Weights of a small transformer language model.
Size: 4 heads of 64, MLP 320 SwiGLU, 6.66M parameters.
Training: 421M tokens, 6423 steps.
MLP neurons of a small language model. Each row is named by its layer, matrix (down: output weights) and neuron, and shows model dimensions 0-191. Each number is 500 + 25 x the weight over its row's rms, rounded and kept within 0 to 999. Numbers have three digits each. A neuron's up and down rows have the sign that makes its largest values positive.
Before each neuron's rows, "fires before" lists the tokens most often just after its 100 highest values on Wikipedia text that the model never trained on.

fires before: ":", "S", "P", " feat"
L2.down306:532486510507461513517516547490524501484580509560517526493549534496464509468530526495465489511530508486513411517472452470469507490481507515532525531552499495484513499502496521476488529540538468481536531476494485486462495492502479494494489492520492518482552478496481479479484518505484508493488500506546461539497505508492489486526512534476537493486507540466513501496484424489468494510495473514446479521469502507503470526458523484486500507460502481528478477466470506477500504463535514488501474499521524488492496502486529462475521502517537521481512556488492488538517465499460468527

fires before: " |", ".", " ", " |\n", "ult", "ents"
L3.down207:515503501518502486482523517519553523468485466486521476539499477494478471525487510515485530535480545527516475493431516589517481482495496481486521512482478529532464544469510481495547514518496497477475531477513484503458529529481507471481552518514457428514495486475506466451524476478460467522531540563514514472496519502498492500500497493541538523482519478489526443489503523480469486495499499457477472493462506485498471476516444476490538495501475501509478507450464484478441485507529523516512505545520505534483525505524503514491484495495518477530481480509461485523484516474498489502

fires before: " ", " +", ")", " −", " Go"
L5.down238:492495468530547457522444488505493524471493491516557486507538524500529483462509497478472489457525515494460518509510497525502446506446499477483540518471513519499533516477472473507517527524519489449499494510489508481490489485516488504488514453526474519469497487492481552500505492534557518485513502457494521483513511527512497493479502523531477510505503450485510510464477463457513545506521443498461504522507527526541542555547510498478486499520509509497505496478455488482504517505563485527493498492496515489502463488499474534540448479521499538473511540479470461526468538511508483457

fires before: "-", ":", " ", "z", "5", "E"
L2.down258:499438528435486481470531527470448538489500509444477527473508439527519507486460546503522496524507490521541529519499521527505503508462544521475524537518496511531506477476495526448510519514471481496492520457481447513492496529504524494478519505465525517499514478540466491499499507503518469468496445511451519512508481513497492520519532493520503485505490543525506468453490491505449512483507506539561502480510536507498525539548504470445500535488497488460535463509506489502506458476460506461451509521486503502532519497496493520518536497493482517498489505507488498517484447470456519464

fires before: ":", " I", " Japan", "2", "S", "P"
L5.down45:479527504513490528568524510527502492489539463493508524524494483455512507497515483472507512506476499451483526477498473517482496515499483472518474514528483544486504549541516543516481497515498481549536488492480480503514521543549487488540476458503451468474525485511525503505450518483500510465488517488502469510515505513448494484544522548504513479550447481552513498485505445454501500501495524536523508501546531467471522510492505527481546464493518516493537523524479510494520494525500541515458565472502499547521491509494532442509506499519473502480533538443522481516507503516552483516

fires before: " |", ")", "″", "″N", "%", " ("
L5.down192:519525495501502481543522527514456557512496488497484478492476492508503504509508502490480470508482539533526502491521493527474450533489509502504489506488541533505514458479505498522455493498552533491467489510531499470475474506507495497560540509551499481507461499517473497475556502491515482502529515554506468510529511534517503534510473504505482469487528476530472521501465499535485519495450509467500532486436441508539513518496481476502523444474481492481496441493489518537541518510497537527509518458488543510502490507441498496538503517495547524523486497561475514496506506480485461483

fires before: ",", ".", "s", " to", " she"
L3.down273:530502481543472459532467539525532484452506512497492450497519527470519485507526499480492519459499489490528508492523491475513497486511493477469500473522480502519500501467527480492540455493509468502520488529516512496494496480511535518528512462566511534437523518564471527516510544481478465492520470520483477495522491513485570484519525526531527495497471450478507500518442496502501502500458519518496492507482511499478492527553493526502488490444526488547530520498490527535513499491499532500469461531499496502480486484491503505478536539499498521520507509513514548476527504549457498471

fires before: " |"
L7.down308:521489490492509499507432491541503501468482497479457525497479492497492515495511511461488500467486482462528533533491520479534510502493529454510502505506486540525501502507460519507494500479525447534500471474569483512483518457511490514536535479521500499502531468473498529534446495492477530520514478502557476492490505498475519488481499535450510451482516510521480516525494507472507491509534506502552495469538499536526523510528482503523551488481492467472487520477464452527548465452519500513512455493485515498453482511496500474509496521487495526533480482453522508493500510512390525495

fires before: " ", " October", " and"
L7.down246:503483485518497456471513510492493495499468522501445495460485489465477484517536520495535509482514509478525466504466472504513481534516497559524496499455547500535552472534522475499475510494480515512480575555522458523505548514493501488476517494480476525509476491508531503525522429534479499481510493487497554513489559502527477534486446491495534495531536507529505512489497521489499523515463524435533511538475501505495517491498521511526519464519515525459490520523529511512476477484508464459527445517502515561516503498474506464505464523507504483507507452513457519508477497518487506505

fires before: " |", "%", "D", "1", "^{", "2"
L2.down175:468487532472534493516509470520562468514441485509493485556456486527514528505494469534511531476485474522473436493543491540493498461516459541462503466514462512501494505496560541537509466481503476506524512485473526499510522513506523538497510455504495515507502499493447507496496468461487471552515530516490501474471518498494483497461535480496482500544522501531485501517514550505519517455473524510511519487506519560468488517491495541495488471484503552481473542504466538496459537493505515545465516486515450501503491476529485496524525478513523490496495523475515515508484477515502514481

fires before: " ", "ow", "ie"
L5.down204:540473491489526488514515469485515496493531536484468479483491471489534502498509529515498503518500508471474477509498491467525499496494522465495521481514526506488511512510523532505456491525542510525479501463477499509507510512508508495490480495512511440520472483507550496544486486484496508445485454530510473515514487444494487488469494488460520475459515482480521486505488517464520474491516531524482527459483509536484478511503469525499534513487500491437535522512469499500469445539487484512532531503500502474481501453501461518488496501479471506519514527524540464414516499544503488482

fires before: " ", " T"
L2.down217:474520494490494484515471469484481522485498545483458485458546500502525492508495515502463497475536451478512513516520440517472510506503524516503506511502506508523537510447468477534504490502529489487480507493500499497505502508471533482498477488460461515506466461508500531508543453497514489475429486507477464529475539523518492533511507512538535535555462486493487508555515511473459542501556506453500487532478543530518520539516554517474525484485519546527463457484526537512489488485505498521489472519516544518507476454470500503519497549497475472476518480522485518476441501514488509479

fires before: " |", ".", ")", " |\n", "5"
L5.down169:460516505499522497514509529493484471496501501517447480507513523507471510513500517539463502496504504515466529522465504493493504493472502465483492447498512524455461500478513486486539513506503520515524485466511500519503509522457485516555511521499475497490472472496484457474484471553429536515478510489490501539482534536508504513551503528450487513511522557502492521484509470506494490473543499519488479530460506490466505466450502449470530530465462530476492494473453481536493512543490451538503513483505522489533475502495472515469498487473530507525497510505495499502489507490552513496

fires before: " |", " |\n", "R"
L2.down317:500462510474473499510515501523524498466484527510484486515478485535532494507505504467528470468474533532530438471516522487545489503519523536479474507477533546497477483488505484471509516541523485514520482495522489527538480492535529517470438536480504520509488472461494547509506506507516552507530451510439504496500518505485510460474462462508516459545493554509526549482520536466487503536525519537519495458494514521520477428523533476488529477485510541522492515509449482470526513502429485518533472496517494516496502477471472543506487512499497471527481555497506478510503459490518521432

fires before: " ", "|---|---", ":", " ==\n"
L7.down14:504507489502516486508497510488489496474499498503485504490497443509538487518510489463510502534544513451476500473481437532510447518484519529492486483497528459459518519491495463534533457501532535537512518486516517502464467515504520494500508502539512492526512479496498509543508507560463550486452486461527523456461484507471485472513441505497526487526513505546489504499507462524462470522508505488530508538476505530485508507496489519499488448478482508497470598514481477524476394453483502477481525493496484530485538487514491501484492475496507495513507496488485536512477510524486476520

fires before: " |", ".", "S", "″N", " feat"
L7.down103:505505539447547448545535526510481466490485495481502499518493500493517527490509503485495499511508542492493482502484519496464487491471502524539480501482495505472506468534514523514552481474508479504484512431495497497479484492511518533506500562492515525491472546539496554535527523519476503507561517522520502507547520446491541476484493519511518500502507508481500498514505485464463457494481563519468539504490500461525478505452449488469479528517529498472544512480475539499503445531526511526535497500498492489488533476480524522517523524530490504516510509528490549505471450475502514479

fires before: ")", "y", " |", " –", "–"
L3.down214:533501482474512494530451463452506482486504466516469530533465522551433478514479537536459492462506517512459494487476468478490505495466521458488501507494490495455514487442551538499536513516515500502506523525482548455483518498490484468535525530526474471463507524495523480511503471464515434493473505505507505518494492477490496470511505495511532525524458495514470495511474483503509540500501500454467488502477541484477518510503521500513521475518488477498459475480554492489541469496472495498533473501476525490510469495520494551512538454488487536478484491530474518516460506506523543486

fires before: "19", " |", "18", "20"
L2.down282:508502535469515464491517498483462484470501498538485509483519509538520458514496513498523482496492516494496442452539483503515523479481543521465529503479495495511490478498480534459546469481503527502518476511497464520510544468528473492496507531520486496506479538481471504460477496500471464514484505494501455524464498466520535479455488486511518508496491500469511498520549525485514497519537489483525540556506470481464451534551484473564464458481496525457526529498476500512528490524464505453467465529451499479506455492474471493490508465518488513504518539475477514549484532527521499485

fires before: ",", " the"
L3.down226:518472541536514522468526485506459477515452498528513445516501475515486505540511472521531490488514510469469483497460503476508497511478489426504554508452485468548464515493508509535479504494512459511527544540489499521524517515454474501535498509453503484458482482533493473505521488500521486510513496485525500512501501558498482474516552493524490466473522527468529514519541502455491453501447490504578485465516493509493509530529494482486504464475503480486543505488506533506553532544469482513526511492526500512498448513526491506485490527479453519488469512471438492542503520486478516449

fires before: " |", " |\n", " (", "==\n", "==\n\n"
L7.down173:450523518476513450478542478522451532513477502520505530460484489487493505523506492485534493491524455450520466522455514478485458482472500511521486489498533556535513526494458506476494498529514520525470520537501494492503505481505503516478484513510559496539505526493503529469546488488466539479535528508462506507481500503508510554472490506464491478516476534506502467476510448505483515504518499463504498537503465494523487476456512482459485512535486473519501492521496503512480484539474481511534546490481470516515493517564487538478510466521499510469460449499527508499537504488511478485

fires before: " |", "qu", "q", "20", "0"
L3.down190:481510483513474478531529481501475488483520524494529498505488505463533516501429509524511495472481463490481481494490501459511482527453525470505519526509432507529509462504475476493461507528486485492495490516520546508542511495487457503465499531483510489509499492492547548526491525466522478526481505488465497494491515525471500515492506516470507542463473442455464441540517491494517496507491485493471482527537494507525491487536507498517509563494500526474547530479514514495539502472449488524504559537498536521517539499485493487539509510503489495526527474479503527515522483526470511516

fires before: " ", "19", "20", ","
L3.down32:496511495500500510463518496455540490506528530509521444492493489493477518494511504489488504505551498487499474508493508472548462479490520483481487507489508516532517494481477497508484473525549526500479496524532480518542491473508520481578515495508519558509496538493479544502479499505482487474463500499466460436524504488479478444540503469532497451507474477515519506493521479499510478539551510509506526471466496522497486510461494491521507516461490495468508475504528532460493491474490504476521524511464459517470494504521486497498496532490497496536510505533507525525562512512553499467

fires before: " ", " |"
L3.down122:491506500499536515475495507519523495478510496501513528509494483514438521490545479487511484490472487496519547530492453514516519490537502466485483512487476532542519510442511513475471449471496495495525481471572510523552498490508506512553506505498552469487515478500502507462481468496481509465492515535518516517510493527514497532527490512477489507505475486499497500470507498474471471508479488524538477520483474465492461451519532484502488513503482458484492495487498516505522509488507524505474511478520533509481515475496564511468514496457536475455510471508513470460539492472502457468

fires before: ",", " the", " he", " a"
L2.down65:556503517435530514496495498488513509519486483498503407509499472511517473507535530495496479508541534486507519514499490476499510529500471515476510538491495514470524502430493463513486436474508555518490506495492424494523555498487568503527526514451510473507487503458503494472451470537510468500472481500506485491465507503445515514473511514492503475452487514533516494520522494480512475514511503510550470484502491473475503511509489451492497477517541516482530511484484504505520510524464525527510493498494474475483466468520484486475499511488505500507535494505482453502497518501484545449

fires before: " ", " —", " P", " Go", " H"
L2.down252:522519459494518510549508517512484484520447509521519534485525479511520459504532482466497465503464512521460490484549511515507489476518502467456501485469468503492513519500501497472458473515504506518496487473477508498521526508500542530504523513496525495553504494552524504535503481474523483480544478510459504528556511503436479470487496458488509519554505499512492484527521467510523525458493516483493506485508501498485522541526524526526521494516482515480495479505477493479494482511477464501492494496450511532456498527468478534468496476507531533443513503467475502502554487485528457499

fires before: " |\n", " |", " -"
L3.down272:529524490535456490532500541488504502475515485590519523508502539549480559500523479500471518464505504478495491470491456466494499500491519501499503488512465497485520499482505541483472492518547487502493519537521489517480459513486477496461507444502543469556449521473519486493521474517520489487510547486506484508507427551522494537513494476506546473485487508447489507510532480504514520475463522500527530525517505505479557474487480525536516499507500503490525508509499476500531473496514486484534516517471490505544537512497497504527497493509524457488478501487484507518538555470515489528

fires before: " |", ".", ";", " |\n"
L3.down107:533502505494507490495527538505495453482512483489456507502554513565467499465557510486489525473559503482513533520496494498478527458486492490459493501525460478506500543489482533522493449513505514478536488540535435500499471499498545493513498474492512527499498509502478380504510514481453498483500500537525515477498490495507521492557477507487537462498503504452501524502496501507508501506421515497521493494508484499466499500440498540474457477415492473487472490507557500490508487480501497511507486493508514506502512474506498495465492502533500487496501457513513496526496500495493476416

fires before: ",", " the", " ", " he", " she", " P"
L2.down214:522497527530481488498490482515453514528472480507529466537519502492510509501524477484510470510524492510500470494525544470510552548455481457456485507456487494466523444461460503487492482485527477524490514578491477487494528533459496506501497523501489508436534531502451494457471554503484458490500497515533508517534506495461506528503524525502499467478488483486506540505521460488499509488528481479527522484530519546500530535486510470496480484501520483538519494493528533489594474514502517525506500513468452505461464532543511493484468518520475490518479523502483481500515501521500585494